{"n_layer": 19, "n_kv_head": 3, "d_mlp": 1536, "norm_eps": 1e-05, "positions": "rope", "tie_embeddings": true, "parallel_block": true, "optimizer": "adamw", "lr_head": 0.00634, "warmup_steps": 500, "schedule": "wsd"}
MLP neurons of a small language model. Each row is named by its layer, matrix (gate and up: input weights) and neuron, and shows model dimensions 352-543. Each number is 128 + 32 x the weight over its row's rms, rounded and kept within 0 to 255. Numbers have three digits each. A neuron's up and down rows have the sign that makes its largest values positive.
Before each neuron's rows, "fires in" lists the words (lower case) most often at its 100 highest values on Wikipedia text that the model never trained on. A number after a token or word is its count.

fires in: "3" 14, "an" 12, "4" 11, "in" 11, "has" 8, "by" 7
L15.gate372:191075141162067136157120170159112171117119084103139131136125087123134125187076123118174102169092122150096119120125152132124132115143153123152114107164175143055155081143123124100122123147152206204100105172133064145115097050132176128094142176114153128096133077137152202166135158129094062162113074201109097112094133150093187142085108127127097111182123079168091072148134089174139162091119117162149140117167133146160131117159125160089107078110142125115201142128116152101103145152107156155145156161091129142085139135137066129114117138080164175125052196148148179152211140194130104143
L15.up372:152126193116117110176120122101098142096098113161155098122132135082069098137141130140119127155132141131108129118168167099174141176177161168137137066141177153096067060121187144106148139109113165123119174144135166087084128083110098048135118113064157137107100129074110155088116155212090138100153163182116085144127127090131169160157178118065139161116074178093175141068103131074124093138157135146105119123070093105090180129087139201105126106162156101094141119156149148085111105119122119148145102118074123140106099152060095144124141137133080116121123147096083170082132185100095130151

fires in: "was" 23, "is" 15, "had" 12, "s" 9, "back" 4
L16.gate1219:102143111157145183145112092159090084173067126162094122118124180121126136139166136091119096128056161104120151115121126097128134076146144134113123149143188177112119031036146128129083106103123184088133142136089085091134106140056119151096179118154103140147182111115191092172123112122077151113088087055111127139122142127215138079124140142118194160128133102095156134173144089078185156123158136112096158130159135109103096106131080109148146185156147122145131069075080133147112123165120121125181176086120132099104119179155134164129121128164120153094121200090075151132115176145112084124
L16.up1219:110107126177132057204108096118142113125096160148151138205120183086126113180124129121105188092131139160113085086091097201135125142134156119140109091130111138078147165123166117183115135098109155120130153142099092117092161081165184125120127123162162172124133085175123123112144072130110055116086185123120116133164106149149193133019079109121150128163133094127105088173179156126116112147088172122150118152147130092163136151155134155143181139177138123117139150146090064070110135138107081131154093113156150128059086148111161101174115179105094154172119124115090149092183117124142089069

fires in: "to" 27, "in" 26, "for" 25, "of" 12, "with" 5
L9.gate629:149095200139117093144156156111181161143197084106096143142078131088121169137124154117238068161104104081131128131122171149108152240118137132124118140087117150101101150168118119190172127139138068137170204125132105134056125088147118141058120108084117128088183100146082097059146118089075161076143076132079126080117137119129103122191120087101142098124096081138141138134096162139121131114119124115094098124119107143146126079126146104130129124126080108126037138130125139145145173112087104190146109155119224163145144150154100100108139158137097149174143104059098124141153108109131137141
L9.up629:101154124082079074161159119161149120117127159104159119097158141119183128148056173153108156180146172156138150103191159143137153137190165115143118140141141140130107168152091150100112099134165121148173106097194136101052152139143047158109192127125113126135121120139089066120130139105169197086126099069192141120145117132143113050169135095156177093114129142136168143123182120105181108149147131078123096159158163136183132112059097142060117137160164165124145124148042139138159129124128117141116088147082134119086125094071131117147063143091130086115171160145185200091134116096115097140

fires in: "from" 37, "states" 18, "of" 6
L12.gate235:115137180183147142086091135126100130163101102170082103131163123139125115058143121157148120134141134080121134126083131044110107118096097117114136112094133156142159151156152104193146091135097125145121127140141148126084192132132091088115089120065085134122073105144190103132097089127160113130150167110129087163148129114115129167105132153135188128140188135152113105189156083089128139138163166079083146094132161178160105127142119080149089087133187117113119160148071176138132132137128139053161145194039122172084135114149081148114126104079126169106115158083158132121120109121144114184
L12.up235:112121201158116161125136152098141144125142097158138120109180123195115114124155140154153115148157112145118143120193157077183122122093116127162149218128125159161052054176169167193145126101140120063128138120138122077122162102139095122174180144121134127166111127143151113101125167105147115147107069123162131131159145129128128119170100155169151088082165167128125146063118144179145090106113118092128111119122152153122149092152190089154058158143146135126108129131116053130145102160102132142132152071086100167088113124117102129145144145152116147107117155162124087092133167139128081121

fires in: "s" 22, "u" 20, "no" 5, "8" 4
L15.gate851:124150127066105145144124083174144133133165156186163137118116174123183183168156184058106134150128133116143111066114138117090168108117156152165130174152111161162144097099124136145112160183122161085103120100154175093196083129176163144097104107123118111150148080144104129122149159135110094167081142156214166152175081129045144141073144138127104155130090114126147126135128134143154163161121122073152179087123176116089139058120201100171172160121101105125171101112113125152099112174111148128088120131100083155113112137161160133121137093150068116107143120098166130128128091095159079124
L15.up851:106135133117155052124109120154133135150093180120061079158139074191137185142173083131167119087110145115110136180132133116147151180108098090084157130163111218105157052137070095131126102130117094123148074115146151099140097088141147147122101147068134105145112128094175128136141143127108112141172158130131129167144095134142167155199093186150084113114147208148190138128106095128065137173141120132181121179121148118124063117126187160147104164137124162098191122139147149057100135178139102135134171126138098105086129158133104113179121132065127162155086179082071145119166151079113142120

fires in: "it" 15, "i" 13, "we" 9, "there" 6, "you" 6, "my" 6
L15.gate301:143124147151093186134141112126126086106132106168105169142117144128190174114171072129145097118106097116131177108126096150151096089189122113093176167219167113111131179184079105136123134144117146132118091136174105137114127174179178128112159097126135070074134152167167153106111185091115117099151085104157126180098151123073163113176124094116147136106064093196097111110083155112144117124112150116076166183098159142140125158155113124101146101099227133141132145099110171117023104092142113148137157117155064149111183117088093126123196131082142102119163131123110125082164087126096117208
L15.up301:131155154106104124205144174191087104121153119144060154140116099109151127091162092089147110053117144085144127156151117056110125181191114130105174158209132094132164162096113142161149096161128110095192107063083137138140047157100147100078130152165100172140149157113087147139078100131135105085081138115168113148130157094061147063149114115108119128110191119130175111155140098130096083088132108107134203099184169116107134068094116210101088139133121105090150130092119110165125068135125092150130140123147143089158128178101129132124182128103144104164150150153075073203101096084095162121

fires in: "he" 65, "she" 20, "it" 5, "who" 4
L9.gate262:114064084103070099156167113204137109139160136124069104186127110159165082136143123154087111126181146086106117092124166145148124155174130148103113162179092227113153095148140224136069181181152147114150168108151187125142094103147117135088104134147110114110166123172115166097090079137150119079146114141199128112076101110110127086155141125069127117150081121098170120176117141140202157157096135139038120092098095181179125191141087121114176110134119104156143075135134111100065107121072105156130091069121131159116138122113119138179193149107163120149126139101183157129160130088120064171
L9.up262:095115113120051121162209103165137122081131105194109140109158108142201097154107160168053159141110149129067111115173233143156085112155097132093121129181141170082116084151140171180105169209158106093154103048143142133116066158202111092078140140128099068092163119172151189140066135049162132103112196122159162114090121107196151108167117174090137170154169071106149139155098098093183164176099134177153174077127061162154126149113070112114177104114084129164118100103096117128130089112108171118100128106098152142142123153085128117130143136114130123096131143124124166157136108083124085150

fires in: "the" 55, "asmat" 6, "thessaloniki" 4
L9.gate659:147092118137106169163130125156137092184163094138098088136087127117131089180129114100121109128106170107144205113134109120147136158109140127091097096180128165134182155132090119111143142113130102096213124189116099181106142142153092133141128109176143099116098117123164130144091132133107145134148103095201203136104146201119065112181094129137149052155120126144124087124170139108127154132167175106091102162167126096168196136135184143184140169116107119137152126141139144154169097138131116156131113167126152150096129164139143084159140083169154072117072150134093068118146138113077167128
L9.up659:062123141138137131156072118119092174118121096142094097105123151144146159106158078147154126151133137132140145128151095102126124099111094135129091150181090145159174106133095141138078113105167111119163140156101146169109153160126087098164086107160104173094131101077152120125080152096160160199163140146160204115174096142109077161168153174139163071119122145116130120059144126054140182158166190073152054133149171103150112161189177158152093170106108130143104098099143107124174055171154112150169124145150141171068114105117116069102122107162115119086030149095127097158151115099096112116

fires in: "have" 12, "has" 12, "with" 9, "same" 8, "two" 5, "his" 4
L16.gate591:077147122136158128133123125155163177108153116054135080195116125081116081150208167115152148102176090113116134100183117230148150138089142139210121103184128197147114137109099091133115125222166111114132126154114044115163133147120117098137101115166157154110145114104158117137114112155092134083162164097129150076143130100092163135142135143086158146121132132114108097114132141109077146163078077182119137116148137127078195101131157114133146105155104110158122089083154198115121144105090129136146155129093124154102201174081118101186128093167134157140167090141071110149082139155114224100
L16.up591:152088066076108127204090125090093183149126129147143105168138096099123120118085105101093138100083116135144086114182123097140091159109178118136201131123083134166138099130129111148100074146121131138091068160132095120121145154150140126176132170116068173103129129115126083124149112116136173051118153140155112111147107120125161138088145162158099123175161133149167123109147148130138113121157110112115086105136177153134127154124123153122191135131076081118065134104129139127142147137109117143183085093076142103135104193124130105160142104139167145141123120131098124108074166132113162055

fires in: "state" 18, "city" 17, "country" 15, "town" 6, "region" 5, "community" 4
L9.gate1492:147135088101169177122159119175146116068130099149155043177104125137078125140133118122111095150074109050147162112123132163134118126118171141084133126148099175129095168174112178125062183164094169170139111158168137105125056125136125081118117143095121134155114091075082116147171068153108130183094124124102079105046135154175120113118163149138152109146156115152101134167172137122095169166091122134102132132122143085128109057160089160119139138133085114095128121088133131128084153103126101199107155078134132169126098199154114145128086119080102162165071151135086129122089127064138121102
L9.up1492:081115104065112200084108071080183131107173142177133122186142094113131089114114089119078161169113165203111155164113149146078137098140173150140140167143128137175108120114144089146112101137088134177148178122164136121103130079131175133125125116090167126149016173149135192142157118144113103129117134079102092136160140138147077108161148078154100146134123132142121166181132095143079106175153136114099134114095141076126120096073130121131157174125090132195128114064144129130088059066167136102134138124121101113116131185065173134089138074072139113141101088177119172150155113107148112132

fires in: "of" 47, "in" 17, "for" 14, "at" 4
L9.gate826:164115127072135117077159143141111119114157090153112134145090171078170098149119196130112099097136138085108161121094092112128117114167099149082147050120101097094149097113074168081211128111103154125187110157116136137105102132057126138113105126084118090152106104168204159128112109144062128108171125124124100094111159113099169056116161112095102150107129117163123118156158152159108132152161097090108140168118141123132149089110119150161065153156146149151132115171088124130047134124094125067067092138122121140159136123097159121191135185097057138167120136119134111120134122060121142152
L9.up826:131130101117080119098122125101146140079164119094115213099119126085162133167135196184129132110148164122161190097078109103113116162159137166073138109132146079114147122099098128118142099130072151107243106113060128161088136108113112105124172089096155121145111106179124174101129096172101146100136151097149116111137154171099125089157146119171110119113078166136099143144125099172111108144149129095104151100156155095127138159114165126084126121119115166133165107181115114148105140128072117091089155132124098110117154108097188137165076105161078102121103099148132149121159144130099126114

fires in: "his" 33, "s" 14, "a" 6, "an" 5
L15.gate27:042084152128128094169151128103100140125107176186181112175122145154165142057129107167136151129210167153081097171108088149123156194127107167171180139139152167157108136147139120128106101102134153140142096067140165108134098152155125135133113117132117161124124158167109159123130129108127096152109154115197050128109081191153096179097168157168150130084077147161141117164053105128139091181100197153144148155146209111147169151130108175112151096125129149108121077121132177155113071125147072142130113130140147136089094155073119120103120135094126159114144138104126092174140143105186137091
L15.up27:121074140113113120161129083116100098195163140198125157169165095109175168189142107128154099151137069103090139083092123164113100181115151126155155131113106155167087173194161175155144118113203074183093161100200093144138141168096136141110098130162110180077113108145132128112135116090115082061097116166171161035137094091151172151112163122059113095062162066146127137142192129134134093159062115141153098112105064109124195122070103151118130111155112157091092094099188115158117138097105117157087097115126175118143108130106150152134117128114152099155187105091125179115095136103132125061

fires in: "s" 26, "d" 12, "a" 8, "c" 4, "i" 4
L12.gate1001:153075146088069178176096117113127118131073180132108100135152115136148150134154079170098108059132117130103133117095104030211184172143146166085138113115163121080195097125132134126173154188155071147117087096141172116136072110091136176131110102097111124124173153117095128126108140127130152115090149104140107145111152126094138168123160137089157143159082184098113101102104120153129080177096129126102086098149170148091151100163133185127222123128154054172147045135127143119111065121138103130123131103136115089119151158158129092114084133065150136080122099115173124101109184053129123081
L12.up1001:078095119104154097136123131105164114162119145135146080160111185116137133140098113092158111100108159149114118134096141179169220147096161131077157140082113118078156145093129133121129110153145039165158109096134139092165171164136115176217074124140132134194162184124122127076123135135080135125056157208153092155134137165081157124142117134190120167132125139076136168144106144115115108173127136118137128131107141128089151130077110130185194130117170086129135106093182180167110050093111107169176122087123138141180096103167116114130106132109148132136171107154155037126118183084147083100

fires in: "no" 22, "s" 22, "u" 19, "jr" 8, "a" 5
L16.gate1228:068164113072084085087115073170142100136132112173133126176091104179194124122186084126186107091137177102166120119147132120146146196127090143142116134149082146069143133101133099080080121155133143125117135184174182152149094141128207113166099167164108147153132109105116137131117088149115130156131145192121113116138092069057091110145121132134100120108123130123141116119137174153121109170162126103146134117152192093125127117141155137161157108112146124054109061154167105115086087155149127157184142145122082167098203065112126103087080153120150155112135153141118125151129120185190140118
L16.up1228:137136122085146056131125224177152131176139176125122133148106195088102168150123144020055111127100146168104149088149166102110057161107152145122120138101110091173117132169159157089114127095142100098210165094116135130191093133142134107128164155101110134145193086121151068146113117157111096088106157137135140080136111085112108081132170041133182111135144133158136154107127152124184090176126162154182104130138188186120111121168148113149119135071128124155080103143119076143099096179150113158154092140158095103126117155101173140098070138100092167130150079113153163149078142131144092135

fires in: "and" 36, "the" 15, "to" 13, "early" 4
L16.gate1473:123146109190069134174173124099098122173096141091086144180090085134197186183145123146122181116082122128182224173122162143190086108172083101145111130160108096132113149118090168116144118140164149090131110159148139132111118118158133166121143114147129117147101130164139172160121106112128130069104134084124150137131186157101091105143142146151089139093087123091094119099133141129129147110135151085169126160092137056113152134144059132063139112134141149161161138121174105116079155070118107080157146135101115141123153126121081158155130175165101156186118144110095136171120111151112080147
L16.up1473:161091101187103139167127164091150173152148115085133113166143095145143150113109160127170082118108089139163113108162153100131074100144076101092182088072105125152144097142079150136136152161085135143172107107158213104161112099126130132165095091148108107191189079087150162150086112089093130127144106105136126092115088199109165085088113114102164030120137166073130091135079154193109154119120142055143125118092143080120079156112217141136139108132137108104185097159180118108073137174132051098131112178209156169100104130138134117082115152116159155143100155157137127138096128098145142106

fires in: "used" 22, "played" 18, "served" 7, "where" 5, "representing" 5, "there" 5
L9.gate21:168138146110109148131136123172101116107145172098132091140081130131129116104110132101076092102113125086167131111139148051153110177135082150099120141132171118082084134178187183079127152144055142060185115144091157079170102111146106133156145182135144060115142124161111175091139092107103150127115144101132088114116158099133095143118177119080095197109111166121130079098114190124190161130107131107121115126057142111156175058144104151133147129147150122122126092124098136157048184148138132181080133070084093138143137136111108134202119109159097083146175177132120126109109120093120136141
L9.up21:119112214119114112161142138128124120154105161195145114066147069105150098153085221074116094060144116178051109161114113188097128114115116027126132137131187144137193127097133114194136196123120137100108129121102096093150111120118116137101218132130118118116098166142114114053117087100129145113109095170089132157135140127076106131145170139118112174162084115169103084110116094171137146155119112144107129085115139146155193068091157129093158125167146114127139150111105128146179120092111147090127140132039082108083119126155138215101090135126130162176098132100178192091105122103138150113

fires in: "he" 39, "and" 9, "was" 7
L16.gate1425:116135141127120253131138066084142134135149140098216107161158134209104081171091158156101150123076148126118133079159084152154110135148096092135125112121085133116125076145114140158178111154125195152077133096153168162120104193158112153182161145108114089126140144124104117065121166148141135070091099071142075067163139117138129079093126106080090105178123088084111146085151162091117074157136104107113152155132141146122158143121112066167119101070093165164115058131162105144114101161134152136106079157105102154158102147137136119207170152110133128127091123102165125173094149139157101092
L16.up1425:109071131127115178147112089145147154092157158120201168193114094101092140120100172144072097151125127114075100091158128164165144120169081110106227095077108134096173125111122147127119094070208142138102151113152141149131151134149128087088117123138072149168145121113132063108141126142127077152150102096174120112112107125125118142127140169046096167107097152066089083138116116131075114071177153165109066086096093102148111123103123160092121105101088100141130075110072090113155065168134145147144097106097129096075140136120113147167150073040114131086106113110124085180108122058065134097

fires in: "which" 54, "august" 10, "on" 7, "of" 4
L9.gate490:123098166097142101080158123128029125097124165134120106100094136128082094127150109185114067096155123101087108157154154129128140144113106120160112161190165078152117057149125165209146112069122078136163090092172177155156100148163136105061051109177089115106137153109134117098124132142109117191128150116103128139173126144156164093145098138074056192134165152054131078097082123095204128125134138099159109104184214144191160162099129111144081146112105188052130128087135156109096151108111139104101146167070119170110099080122144175134109118170156135117169166081101138146116139097114116144
L9.up490:090156086129150167157136138094144166093130129093161130122187184196111129155148139118145093181088168182158122152149098111160122139105135171146106116124136119125151122063157163062062131171121138103095164124053107173157097141127073097125142100171148134129078148188107137130067085173184141127141107098098167089170141045137111125115128117174111091127106127136127148082088086146189130096142133150138114106077183096110138101120128099135126107148096120203139113144108121161150147174083186127135104132130155111156080126119129133095143080129141125133089052145096120079144143153132166140

fires in: "it" 46, "we" 9, "there" 9, "what" 4, "goin" 4
L16.gate881:121105151069121111111193144173140122115128115179172114136089124139126172144141082126161127141151131137074131107091044055106111170166178144084105141136156100055148114101104177122149160140146143145143174107110107117169071143126182117130125148178103165141151119086196187145151140114119097107126115138134119122086148166096179184116165092129116150087140104169208044102133128118177078147097135087104123120173122108178136170104106118136154207108132114130140117134135110151138102100130084183160131075149109141141124161159039141164125161110111136171061141152135088134072082122098110084
L16.up881:164146165072134110085137135153093087136069099147076107133056091148170051152153142123103102131099167140136121124066137036129116179175180098113142112183119087118141119115166127076151137108060105151151109142112122124107052106164154121096144103154142149141075160174130160173114157145056094096139089147131123162139170118091121095119107134080118148112157113157111183117093156114143122101140068110095145167118157132113186139178128099157105147126155131145198161105130148152155134071136148164120151098108108116169153141156083119141111126110157162129137127141117075124096093175081133098

fires in: "of" 28, "their" 13, "s" 10, "with" 7, "is" 5
L12.gate303:121121190124168176117113125089050128146079092159185137156165163086174144109148100135094103192099086141149180139099065107142121143098125161081125114171152146145068156126106129091117134151205139123164139166165135161111143136104110108105114113065110121101105062107150181146121151111082156181119128141119150098123086153112106143144097153076145139161147138149131099118121144073164188125120137166140152141121149130177109147143091109169164101133129180083143107095097113073152174162108107092092147114140177099071138130165146123127160145146144102156117100099044143082161135124059068138
L12.up303:122159151114099183152116113065206135130135095146121064091104124134158087184133142142164071123148158149184182111098145117140202103107103142150133130105072100167149174096141099144160135100124100097131098170193134124143135129124070161145202137117088094120104115098151163150140112143130107118127107112181161147198105109149158160135116154142070095121157087143151101144134136211098090181116130122144076132083087186084149065127155144147167139175216173153110112098182106186140204180116102114114152126128086128128214169144088124089085128167106110183191085130162149143106117081151106099

fires in: "with" 84, "has" 4
L12.gate155:162132129069076158113123115153149186119093183114105064136070046168176136127138163212189099139153136153123166123186102079176174174164145103144151156169147182146125115157131137132084131160134158136080162127177141077107091125100071124161173112136148150124111102131078184114182103102068110131071107112151169079162130154111123112082110138146104129132106130171090145143171158148142110110076124160116095123150117153108180087175207066118105167135112139154171092133147115125063114130109112116182118140148149126137147155112076071120159129115115163116111171137136145114198103126105077095
L12.up155:175147122132108097110145148081136127154107111149107110127172110114095156158104130138079081133061134084162128129138133155113102141160129190122132120149140173120123152105147150133161127111150172126136130105111141121145135124164121145102067109149119158141176102173164101029107139135143111137114119114064111178130120105116152131136115162143121167134138169102093154135120118139123145119096114077139097144135103153112126077086108143135209138126145107100124086125177155134164105135108137107160114117087145129115077171143119169152145120125103121156182095094105157110155125125126156068

fires in: "of" 19, "for" 16, "from" 11, "had" 6
L9.gate625:100171127105125036118093111090110132096119138131106119107105091102145135108166120165132167089147146130126130143141115114121088176101086151147092216196186123143128106209107137172149125128140133126139152116083158124124147126143113116167116084109148156083120133092142114100125108107160109102084135121112139163136114167112153091085109143117133121080145164149064108166144130095163157163162174116167131144093137156169095165142159125084094116183149143133178107197120096148115154137149115071082183124115213189154169093167105166166072146110164157078105118136118132147082105193108105112
L9.up625:111109152124040112119140101153078123171149136111091153175126108123158131141128148101164149161147114156136094167131075127166114107127125170118145160102150145128119101175108119106129085101101096082089143148151143205064065095111095094127080125131121105098125135104079156115173113102141106149147058050137226129166068106150081161123088145100119116157102165114112130190161129160110133138107179125163228168145179131100181126167146159140141115142109129127105104084051109092108123114134142123129179180132110133164114122169108143128171148119099096102152130091152173091135126124112102153

fires in: "a" 64, "his" 7
L16.gate1396:138102086138114159174156098170103094085184159158170134149157165146136147140112061154122102104158121132094098086116085223148167129170083139145188125089124150100142159120120056132108087128147118163172059115117116148140052091164137105166104113114121106102114089132064115099125067152129202158099127103145151086114119188106154124118136164140083119099055086093123083127097134103160119111144125097114162153169119082167108133118134170086154072180051152106120075122136121052079083078189115154153127076117086100157142133157107117076081102123149142156138106118148144159160114069116151109
L16.up1396:154120168090091075130147143086194152151108118162102131134149159138153129167104132141111105151131146151046097050182163125160129177112163097114116137130121182131167111128099144144166148162131108158123100085129119133150177070138149140102072108121106057094112146077089105121160137146168132080091150213090100114086103093136135189159141158153129064157120110154135172131101139136102173160129142108142151182146161196150099137074144191071153108120115158180105172071119201086078144085133081119075125135093146078131109083106136118149149114141163165137125087152183150070134154111136136108

fires in: "was" 18, "were" 14, "are" 11, "is" 7, "went" 6
L12.gate720:117074152155073076133158141140098088113164098132175096120152165131157095129126149122077134123114138052210128138095145122177217121154118141122115112087149196101105095093137105176165039173188153114086204128138089140140124121144058138138113088108147111096124084135121126112109107081090102049130147097126065166079125171139133085128132101138102098141033112105119083120141081150157152139178172102094111147124135101105092133126098126167085167097122136169090118081158119111115145152079108105131106175077179094154115222108157162165054105141137111110106094129133091107107103146103107107
L12.up720:117128146107152074103132144181142131115138080172155121129144126126125173118114133133107176131159155071125087111104207138161127128098138127155156150188110168096084179137093119111134118110166073112123154151128109161141106110137180144175142160196072069157155078137122102131132169151117074104151145080145091105081106103153127082169120154116096130078133114098128101062148080128119112133135130115136103126115132158120134131139120111152114137125088115074058135087143076099136124137171147129135175139145127125133156150123090176099090137099091134117172145103141167157083095163080155087

fires in: "where" 13, "4" 13, "played" 11, "served" 10, "who" 7, "had" 6
L9.gate1243:096166160120139150187142070183113164098099120184144056135144093147140138115172149074092156113089132087135118114151135115126108124166075131158130097220099162164096139069123142100120094134103113104089121098105114096111087116135140157156122143153102183079073133162169087089135170110217111119089087151137106074160158083171105170075178137066148147140069087154134121094146126123106113156136099137110159095127143067131126075156097124082093115097163108152118077145164097162132151120144111124065099105138125101132145166153098128130078126107116158133107074144125126193097082082136109162
L9.up1243:123112127139086091150178135106122122110078126090116170154159114108123120189059123090093167094093164146119131128126177151094153172142145091137144160104117183174138126107083091112120135100155095111181132140040193127095107109115092050092116096105108121080180116129112132123073082153124117185061129089100138178204127086080129088184143075114245147104151153085107147164154101118086075111117102174112092111062135108072150101078194093089218150109067164181118182066166169163096123112138135136141132132100137133147144101103097128129129144135168165144156117105150166122141143099112138109

fires in: "her" 19, "my" 16, "his" 8, "no" 5, "s" 5
L15.gate578:136103145130135099160122162171108158122199142139106072209081131100157154183108116140135075102091198093105111092153150053101129201143107079135118109138141128129106134113086104093142141119155100127122089125168089138145107090134132135206113131187138115098136100125170062140069122172143131138160166124153106145081141134108167127131104115102110148116152151169134093165130106147127148102099159048175143157131153125130186045154128169100136177093105140124164103156126105091064102152154115132140088121083108116144177129118095145167122148108125109160125132101088173166147154108115171093
L15.up578:154135105163162131100129151159159133118120186084106081155106118180163112206124123096090112146056156088109056147081065168198138080103159136109152141166111110134089168100153126110149156142159120143132174137066103118192096124160136162147120146044154104104053128134125147146164116106117163147111145092101106120073151107053108129118113144121101108156098134116225129139096131135118138072113095154091131114146085129168160123117061151131104152152109110145096138118063099136169113154098079122140157162094196120136154145114091154084146137108153103165118154110147079082106082157105145129

fires in: "until" 32, "in" 28, "before" 18, "since" 9, "from" 4
L9.gate943:146102191120066114189157161157137155134102112122138102185129078142165084137136088093168124127093123151146139063094120127112152100088118148129120130079129126096124114208105177143137151160138151128155106156153146125149149088123137156164109115137111102078096143117116114112168095176092070156081064150100144116101105135115128107059155056081149149084091151132123124193080133093113089150165153052156093123130142147194121126146111107112121131170143137121142079092223082130125168156101098107134150093176131134134140122090133129116121122133104126127152119102169113191086087103127079145
L9.up943:170097144146083140183193125144089131139132200090104143201113137102189165184109146114085126137100183118108133087069128106106148132123128068152164132082162114153096138130070094141145097174148095197132139141090125153129090142139146149167106111171098108106134135105162091111151093104183113152085083098103130158046082197187099156144171113119193141121125124090099134091161129117131113116158183121134158076143155126179133122114197125093149089143078125116197073146145064067152121151121137131121153123164110125166146193138134169152127155135164145132187095114117142114082153146120132147

fires in: "as" 16, "now" 14, "called" 13, "under" 10, "a" 8
L15.gate763:134154095192195134141127085149157117097176185139125154214111157095175134116123135149099073061131135116068158090171210119147104149118159146120126127128127120140151143104098119131105063114115169181119122114123105129144112082175184063109124179110152163126156086116119122096111118129112186152123115113122101124110139133112125167142149129135105157093141085098121103046141172100104179137120102151022101118163100166118125138141101158072134149152097076139096082123045101113130114171136088118212080153156085116155186141143141126140070147153162134106123114114126150060122205117114112169
L15.up763:101180110118121092138103170125113173117068142146166140148120158129080117126135100141133115077134129139143073112107175148126122146130163140135117080075220137044154098150136175177082110093127128105124126146151108144135132167125166145126127123121138177140166136100185099124118117109130170138164120099057149140126010088082151129097113126167150170133157170136111125141109115111130084127148125125140178180129074147108157084142117085116165122165065122197132138040141097111159119120105178143095133125113103085115140157140093134128081097112128126062151092114116185074187169116120186161

fires in: "are" 14, "a" 13, "were" 12, "being" 10, "was" 7, "is" 6
L12.gate896:076124129145086138101102190114136071145093126153141081132158129155120138131161129093082176087130051177126120154103159167141134162156144089128160102094190157142145115117139181111130103093134136100090127162150105145113121117092082121189161141125072076154108091122155136119094158135115170077133058104117146192071162132120080104099124117125135106100090112115169118147188102093146182193125143187149196146166093125162101107104138124109158100135126165103115075162160134082095174108176114116091155171121161128174154139109100129160130086131114179133129088161062149113105184131101172078
L12.up896:139137149128131181073122144180091115079083063147118100123125155087128134106110123144109136087087067113114070151102156152157082122132068175147177093063175090135144132171156158134181084080160149097149105151158112179094129103114065072176140087125111100155104090203129173131110093106150149106122147093140149141140148158143114066118066106160167164170149132119137106070161141100117135135072191106160178135176107129104097120125137083124096150113080149113104096208190141065078098165160119108110123137165128184134127150079128118125086134154132153188164120135163137080153136183064089098

fires in: "into" 30, "of" 13, "in" 12, "from" 6, "leaves" 4, "through" 4
L9.gate25:167189113133107079091176105139114069107149119166170186148132093128149096151131154187146087119099123103174126060055148146165135133069102166130146118097159051133017108128108175109139138122185139084071104130076164109120154064135045139151100093132165110100118096150124187117120107104134146149150126199158117074128079149127166075146132077110120088126113205089139101175135134089159142116119158099097161132098123146174106154145144154137125179117100143153175085098175131096133115146151122104175149081139128123144058169146154172165067144165134157111137154097136113089165107109126051144
L9.up25:165085101113094140165116162169121142086157101142113104156086105124119162105125070134141119152093123132138129092081126124076141153107111101150061118159091120116128170118131130090169102096104103126109167151131088161160167103133113120109117124147129137098106110124173125135127109116109145161096116105114105143068163125143135149078104136069123096155146160154111111115138137120096196137100152085129139166131174108173117047134167112153157113130127164074123108120122194159134188100153175120111098115109174065115153102087106145103139115117188139110141140097104137120085127112151170121

fires in: "up" 26, "on" 12, "upon" 6, "at" 5, "of" 5, "down" 4
L9.gate714:156135152136152079100120095096141163148125127158115136113146109071151075174125154100109144095092147186163134123069079131137201173119146111105128079121150121079155180091090096147151046099130194151150065182146158154172138160093104147098188132131112156133123155110148149115125154086154075145169097149073098061187148134090203098139146101183094127131144135181106134129082160104126145111164128157114145164115130137141123122121187141203155123094158132141162096084094131071091132149101107098126109150087110123112133097159116098150141197171115117150134109133122113121107119153108191147
L9.up714:143096118124109170130143064138154129119119156111224110059137112105159134058126118162124120135102111102165164164184129127099103144123126153161123083097153100145121152084144167101120146193123122179089138104133125166160101141124117143129118117084106104121111124102111120075098097113146050065091109104191120140121119141111140121103150148117108114143113076139110057113085089122139221163162150122179150135172135159118159143208169118135149124117160139113196165126126086160073098082122142108091127209116156177183112153137148152149113182107099131142161129106165123162093130158117091097

fires in: "national" 42, "no" 10, "nl" 6
L15.gate254:164128106125115043131078141169113124088094130162131155190122161138113133128152148186171087126140137159158149104167148091134139146132120084147122135082219155143179076112132121120098098134116126092166143154140139134144099132158183124110090121100150164160143137139098076123150110132111081113107102095149107152141033120074121127127146076115145185111177151148114053125174092116162131128111113077132155150164085168149127102184152135090118183104119164084105094119139108085117067157103074166108122096112124149092174115141130134136078110086116164093111180082127167060149113139148113149
L15.up254:160095112078166147139139099080126164146122107170143103134087099166123130095138090116124114105151124127107139164108118107132196207113115103103159151153104119188131106077117096121155188207146168180140159055076145133117082149149142090150136146087099131109051141048124103101144127128118082102139129073135165071124123138081148110129096072117111166097142143124107146146091064119138122231134081150196041128123152109100146127143103104146188159154154153174135106138123106110148123121093115098084077080107180113113099114132157114173149109104138097111127145146125109176069084114134107153